config.toml
n_layer = 12
d_model = 640
n_head = 5
n_kv_head = 1
head_dim = 128
d_mlp = 1728
vocab_size = 8192
activation = "reglu"
norm = "layernorm"
norm_place = "pre"
norm_eps = 1e-05
positions = "rope"
rope_base = 5720.0
rope_fraction = 1.0
qk_norm = false
attn_scale = 0.0884
bias = "none"
tie_embeddings = false
parallel_block = false
init = "normal"
init_std_qkv = 0.027
init_std_o = 0.027
init_std_up = 0.027
init_std_down = 0.0
init_mimetic = 0.5
optimizer = "muon"
lr = 0.0117
beta1 = 0.95
weight_decay = 0.034
lr_head = 0.00435
warmup_steps = 200
schedule = "cos"
final_lr_fraction = 0.1
batch_tokens = [65536, 131072, 262144, 524288]
seq_len = 2048
doc_mask = false
train_tokens = 642600000
steps = 2692
dataset = "wikipedia_en"
MLP neurons of a small language model. Each row is named by its layer, matrix (gate and up: input weights; down: output weights) and neuron, and shows model dimensions 400-495. Each number is 128 + 32 x the weight over its row's rms, rounded and kept within 0 to 255. Numbers have three digits each. A neuron's up and down rows have the sign that makes its largest values positive.
After each neuron's rows, "fires in" lists the words (lower case) most often at its 100 highest values on Wikipedia text that the model never trained on.

L4.gate1563:100142152155077072152133122162114145129102112146154120120147086164138159157092141144137137131062101124146130153156139130164152163108104097165102111105119124166126102169136137146113080142076088194146101124146115115167121131079113111107093126142144126101134109181187185120113151101103126108
L4.up1563:097120131128124113146159108194113099113115128164194104106049079179134126172112147087146124063064162100101147161157139140196111161139103141117112130096138151121119140165155105127158096067091100191182098167128124101201099159100128110107110173073132124152186109132120150082125146097159142135
L4.down1563:135135183174097113112089106130097167108129106135138129106108133161132210144082092169141116136057119097108135097137138156131180166141180136111191098095144145130173079140179147104127135150099089190112118160131147151168073132077146144119168091173105093059068128202169130128147091109116178056
fires in: "also", "again", "not", "especially", "was", "is"

L9.gate141:166134128144189128148081150165126166117135100141141147104138183121150108080119172053104129140174216134131122092129102184161086076150133137102152044156133128146148178115175146157176113097115105171140159169125111133104126143127112117160082122087110128093131124113153125121112120136092127077
L9.up141:148106150176142131116134092154122087125169152142158095143137103130119147121160160119137128090117136074178147139207061172183090164165110129098207080128129141094137129109099120158154202110125106153118201150153133096151103095116110129137165169151106191185176142130115129119127179067111126150
L9.down141:111161093038182144120141133194135137113211138145130088138109159119132132144097212124044129159095144202182096170086103131142102160133118110112170083108161162100134146141149078117114084134123174118123167151121143133127081103058100155188110098071168198127131144128126110154066096101163088149
fires in: "is", "are", "s"

L4.gate1688:158176140130115149094094179110132117164183106159063168157099109120135085058159089171113123094107148176159169156156114120112172111150180150065112179141131115127138145107127138134168080156100151103121090183122148097092133150102130110090119196099127119103058123118108169135139145163143148148
L4.up1688:150202074145129126102091163108134150129204070162076165144126097133115033104084087150087138143119157126092139192158093116127165102138206145093094148123096108167119160124142145149137082098122193125104135189132125118116178129111140145126102163158172086094078158131095185141155140146133112124
L4.down1688:091152103165101104135130126141105105177085126115144147177141062137110173128148199117098184156063214102116136060173107090075143232089092116146124112132144147096125114061180135122111094116138173148129143096146128146072162136071116153137128136121108121129156132108092142159160064103137132146
fires in: "to", "may", "would", "also", "could", "not"

L6.gate253:122114149145125127130135178107090164160088155146105108101109114147154170106139089151127123075116115178154138097157101161170155103141117105168153055169132149070130126081092133103103077130170089147083109102160135097131079094165137124195099140059129110142130149102135102094131114101139176132
L6.up253:128136113078088104134170075165144127191153123125138158126076076100099173171156135103129134078067161145108111089152087197109113127142125115141147135114066124097078157131132139171120168118155064197127119096153070130126108097177128128199106155187124121129173169176163116085143101148167076175
L6.down253:101156168098085125066180096099066135095217175113134101175118106118150138145138123125146113149073135184106144097121061153139118137122121153136182077135111173083046139089136147164165138131156104109111128131164133135157086128086164109092145130139128144109096178114109106091106134135179148155
fires in: "was", "would", "were", "are", "could", "is"

L9.gate1634:145140090119109090144119142085147139139107121121150165191135138173146094116163087161094057100125074173139148102151174119114105136113086162121090098123110127151090127150197167162178102136114133150107102140134134178143118091191124152131077098155103126155146199113128138151159116142160054087
L9.up1634:132136157115136163131108114136113149168097117130129121178154137184136127102127095129113040068121156133133122111126151159138111137143119167113139106174046121168122087170136176183140152140090169116112147136164151166174115179121083147119083133169116161212122130104126116070112093112100130136
L9.down1634:074155111164138127143108137122163206163129107173133022139171118127168204097155093107178117085095168154163154136121127128102106055132122120128103132129157122092153135130178097119155114090141145046117098133118100067103121148129133123086072121096073138128133112169168055148107069150083171141
fires in: "he", "she", "sheet", "they", "to", "heart"

L4.gate1434:096148112087131120085108110112147127138112133097128103156110136088136101089119149177162154088149137129150080133107160135152132080115093171099098103119117151143159162174143129143086172129098178123035123102144130118133111122128157184189181164186097098065082066148102142141174132161133128162
L4.up1434:123102129157099142130082071101113084089127142084159103138132079111165126085117147181154132121135126112149125175131156101101112159125079145096106134148144105125121123163125118140116132130093152178085064139123097092127130113108157160155129162175090125083099112177128171166197127076164113146
L4.down1434:126139099166131106140112052102177174111103093072129107102125093100145107070146107170111155159210141134090144173100115156103141076084103087179142134129148078115158175144153166126176117155094118157111091127133089112087199122139096161108172131161069134164187078121145159170128169099128124154
fires in: "2008", "2009", "2001", "2005", "2007"

L6.gate709:163132143112104107115066138118158187157144193117070139144071071164129104142124096172132121139146166147187113107154101099201125096095180183161103101147102073158134091114128161082144137151155062212118134173123117110101139130158161155107156127122066110136081159137127156086140084104187097094
L6.up709:156155201099111107133130129164084110149062101157138146181152099141126112116121123195064086157131107048169162155117109085162164153119166122076129065129135072128093066131153079134145104136137110102154173144124125137150132167161155163139103184108125070144133106145114188182091056066125093168
L6.down709:074109071154128145139131122144136157149097123139121125138165124155122124060093152123083159156173136125119136085147070181136124115097092134105104137135158103162192166156160118111077159119111064083060107134128164094109136147104150192139109148121143102098174144135082106170094089139125094205
fires in: "to", "of", "favorite"

L6.gate1256:143156104119120166095166121099102154138173143087124140156138162174115070173050129109135144124088094134126097117167088126052129164138170121149133111129142164123097170096110112141111164110105168027125130182106108072153088171126085152139197035126134133145143075118148143110078152122092085138
L6.up1256:140125094084131161062138085084089101107137147097136134126141184147143118104065121122139118150073120117109091152148114158097133176108148107127116141136145162113078104080106167152132163166111186087111137156096075070133123150150079112104182050091124176132132103117154175102095161150097097128
L6.down1256:155142141139128188100168145092196152125127122123102147155108115054094105104115146107081170161113127108129134149128159152180118089156129169109123154137154179100099143099199118128203199172187120082158166104108074097134117105098115097173138097140136127146166116118101118115091128085147148083
fires in: "is", "was", "not"

L4.gate1593:127196172134157174127077153115085121074160094156108086082136129143155153173189128139133179175114195130178103162125114155086128129135075043169095084138151118142137085144111109120126113138140101118186115049172103092116072153125115135098091147105201127164144109138080107106139152133189142145
L4.up1593:108209165156150154126063137081089197087150112152153098109129120138106128217165123067165167204132152084152053176136140124075144095096112090161081099139122146112085147124130091134130136134126143148157153064152124076120099180131116194094112151123174138186167120107116089148163173146196080181
L4.down1593:144150126154121097152109137138105166078171167188085133145104170105130078147106165148129141128176156104180152144125069115097157138099116109106163150157163121162145118114106133155140156099155115129166113095112122121108128098100053162122126194091165078111142122211152134106122157126097163109
fires in: "it", "what"

L4.gate1157:116150087161134235157143092110117151091166089098162192125158139127162152113100091153145112180121108151214125162156132029113160120112148142079137134140138139103169152176113125160166122119076093169150130121048114068191094099097131144115199185201100147128109055126102121106107103120130082171
L4.up1157:102094149203170204145165129105122091073147124127187163108123156100134183150115151117099080175095104158178117099164099085101143149136133122127105125154101141089187155174069119105120132143094124143141134130047122063177126117166131121128141174159132130177083101126143093068135074123165119152
L4.down1157:111166141141066057137070056166123112082104125136110073150188156174137111132126079095096146133138140150105190114096155113122115121124109100107075165143097143112110143166137142131104142136121112123084115080147092161100114132102104139167120149104082099186180116164121075144147119140165144162
fires in: "2009", "2005", "2008", "2007", "2001", "2006"

L4.gate218:177141089174144073083135142146177191098105110158169112126122104157123103095155088107087077095032125154093091158118137131074137156124123096106159102114109101137092100136186096135081121100131139160136086079070152090191106108140076061114174167206127193132111122108088089133129084087127131118
L4.up218:168124103186123097047145165138132148088112157169136158135147115154118082077137075079086084108065163165068107165127090121089115161117133069141134108129092095153100101107158117167115099083118104109165083105069163056165129100168095101113130128178082205150128103134116103089086069053107111140
L4.down218:131135126116126074088130165112149178091083118149209153125088152106156136152160072115117162135150129092120105162124189131167106148186093158123223079117171131158238137101181145117089061164152125099123075075151126138140193118133141146056123087162086112088121135122107107108152091084148166125
fires in: "are", "were", "consisting", "have"

L4.gate395:151123186103096130124110155168131095125154129098191117162177128131151101173094062157133114070154095158127119170125134143064109136145178073117168131136130131100122113100125128137065088138074127160165124055077084108160121116102125136122087146134145117128119087167153132133144133059124167118
L4.up395:146107163110111136127126172142104075115145137094170139165198068139165119187114059167148096101142107154126124142130098145083122135119206022141108108121140077095125163112122139136089086169059049195183076088111109119153106127101099153168102150123123101154084106156192155108133087056143153124
L4.down395:171124158098087102146145169182136093107123076172128147160134095106106112129155101125099131096128137118115098127115133085057117111104151148131110165153128133152107142131101120100084071187100163142134105142088074081137071132128148124139166137184103139116137146129065131100152122131124167168
fires in: "was", "were", "are", "is"

L9.gate445:160128170119076157150098132123099129112114139105144190145102143187095165207093116091140243129102145118172106111184086138117086111136109100121115108146164124112175123150153063129047155130134087117131154121120170134089112199164053112137113082129090122131160154111159126144123110169167111113
L9.up445:131131155062104130138057178116150140112131132140141097125151086114109119185161164103146137126172130197153146127141135081185156108128121083158161137150217128096131129128137108109101174165093158113146108052127088134065130133081109167166090078104090114206105150059141147134111095155107115099
L9.down445:084116106136138193128138154088205139127104129169075146123149107129088145111127125154170122097155139157169095128140167071082155088055099177121119092159144145099135070138173146089100095161104148120114091146173167168140060170142082085141128138155135138101104152126196100126103159201107142088
fires in: "one", "that", "who", "it"

L4.gate927:098158128196209159184152111099082144083147144144180081163102122075143130129196098103138123094152125081171102099118166073142123142096145114105047105210153110187113035105121130175088108131116109181119107114135151110169061136128158107118126146153095127126084128097162165189121194125157164155
L4.up927:078119120113180126228125115087151099068110124128135110137087081081131140189142127067155152137146157117130135150130135119140129122126113140082013132168112144172119091132101111176155105144164146169079107133139103109175087137127111119169078166155117134079097107113104176163133164119159160161
L4.down927:127132170122157118117121069142094138076120187136099116112133106119132097146139110059129199049136139096054140128116152123108123108055123086085100149172086120116070139124134100153182142089136154117113095116098139147121114105111139109107107104147088133114166114125154132152175173140104144088
fires in: "2007", "2008", "2005", "2002", "2001", "2009"

L6.gate173:163140192104156116127157091094109136149123143100181134111163125129143122180173092122106097094172159154158166093124113098116135086095110086135138116112151076125071115128108124107083125117150157057059213123164125135155111111135148151133109108123133061159078126141140080138128181081155125171
L6.up173:152049201146149101111178124103102130110136112163105150094144084145179074171153094084135124058141123166112133102167150128147165119144158123120125136056152072173126122106109143109116115110117147099104145123125160166094145123138159100155158072106124115148137145138136076112131165130160177162
L6.down173:097142100066139151138133106102066145125160110182127134156128133175108145122145093122119130142165111122165131065130156114131150121125075098107142170143099150162166093111094043154083101115098137100189105168130091165115119119169142110134135136086174058163090126161066090132092134120105098139
fires in: "including", "as", "of", "more", "example", "especially"

L9.gate379:115099159139157118070110106132127193149148173167089113138118101142131112119217125100107126122155163147075140115105082162049116117157130083171123122133099164088130156114129082086131086091138122133119119116155116164146158029106124165176109152089125164052082109076097074135146137089066059141
L9.up379:135068119163161126101160165084160114074149159104115123139142163140155173160142157126123136123160089139150127130107061115196165126160161145112188112127090138124118138165166136128136191097117141116157134188107150129095112100168164084158119097170155134181099145124091082139091168220170100135
L9.down379:109137149137130184161109107115056156107106158111124119176127165109127089184148127157107117148172143085081188115109140157123089132096137146156159064080069148139116089127143156131141138165151118171136179141088111127104190173160162116162156085096158090105135095126119145103117187067129128114
fires in: "as", "a", "the", "of", "considered", "known"

L9.gate551:104101101131123150140112057095147106093076098114168148096132167159152064204108094081145095096160131109041105128138150192163211115154141177117153184065151135145123140157127156076131128080097077155079133077172139118173165166106134109168159090150153102206114168119144142109104123078089100159
L9.up551:160114173128135166108133119070108162115124165123137155121147132198115147076124096115111138099138157128111108174154115103126115114168155147085148090128175095130110096118112149086112113104086082134131123167116143161139151132119107119118159096146170130175109098115102169126177119040123178147
L9.down551:157083130164070060077157184111163136157157092144173136093138108134110155149074100130118037121167116111112105103088160114124139150169090153153102159150134164100054129084131118127158122139058121121200180090126163119098116165177122178137106100116146122116179114086065137127064118141081099143
fires in: "as", "of"

L9.gate626:080127164107099118115112089117143093120137153100148114092128090192151174092163114169136162118166196167113132098168125174149161144129144147099100135136131128151159049140143133092142091141079163199137091140137128077144168161070120112134113093131107093122147106090129191168144119140209131122
L9.up626:080158155092112123119125132131098134100172147151146128149093178140176130128112066203143143160120152110133126114118143164174137160119118162099093068124051103120166111130115053152162130127059127158135132124111146107091124144140133173106174133124099106074103088100122145178087106154136094156
L9.down626:109109120123118116091059128134161115183143129096118135090149116157105150174172150128113169086159147158138137119154071160112135127143172134146135108177146163094121111133143112103107124116127090036166122143119160145149145172084142118112152163122110124126151134149093155173128180098134137118
fires in: "to", "i", "not", "would", "t"

L9.gate1417:108136109152073148112063153107153111140120173088111150104072130142143166106182120146204122057185206167096157145152104171128141121098172097144140147083194108143167068133137161099159121163163211095118084173119175106134145101119112131168116158158113109155150073121101154155144137103134175157
L9.up1417:157139119099153131130123167111136087142120170163197085183114123126112142116111104130148114111110147102120157162110142121112163113105178114121144129082157076085119152114091113145197126153079132136132192213167131133145103089138088159091111131152089112136128113154085188118171081145138118153
L9.down1417:124096129131086138123073099125177148152106144109130121093122100152104131131172217155058175129120153059096148124173138125136203121115172118124113094168129158183141108116211118128121125079163112042186065108111116094153176164142121117124099154145121104147107126107129134170178131136122169091
fires in: "to", "and", "not", "t", "can"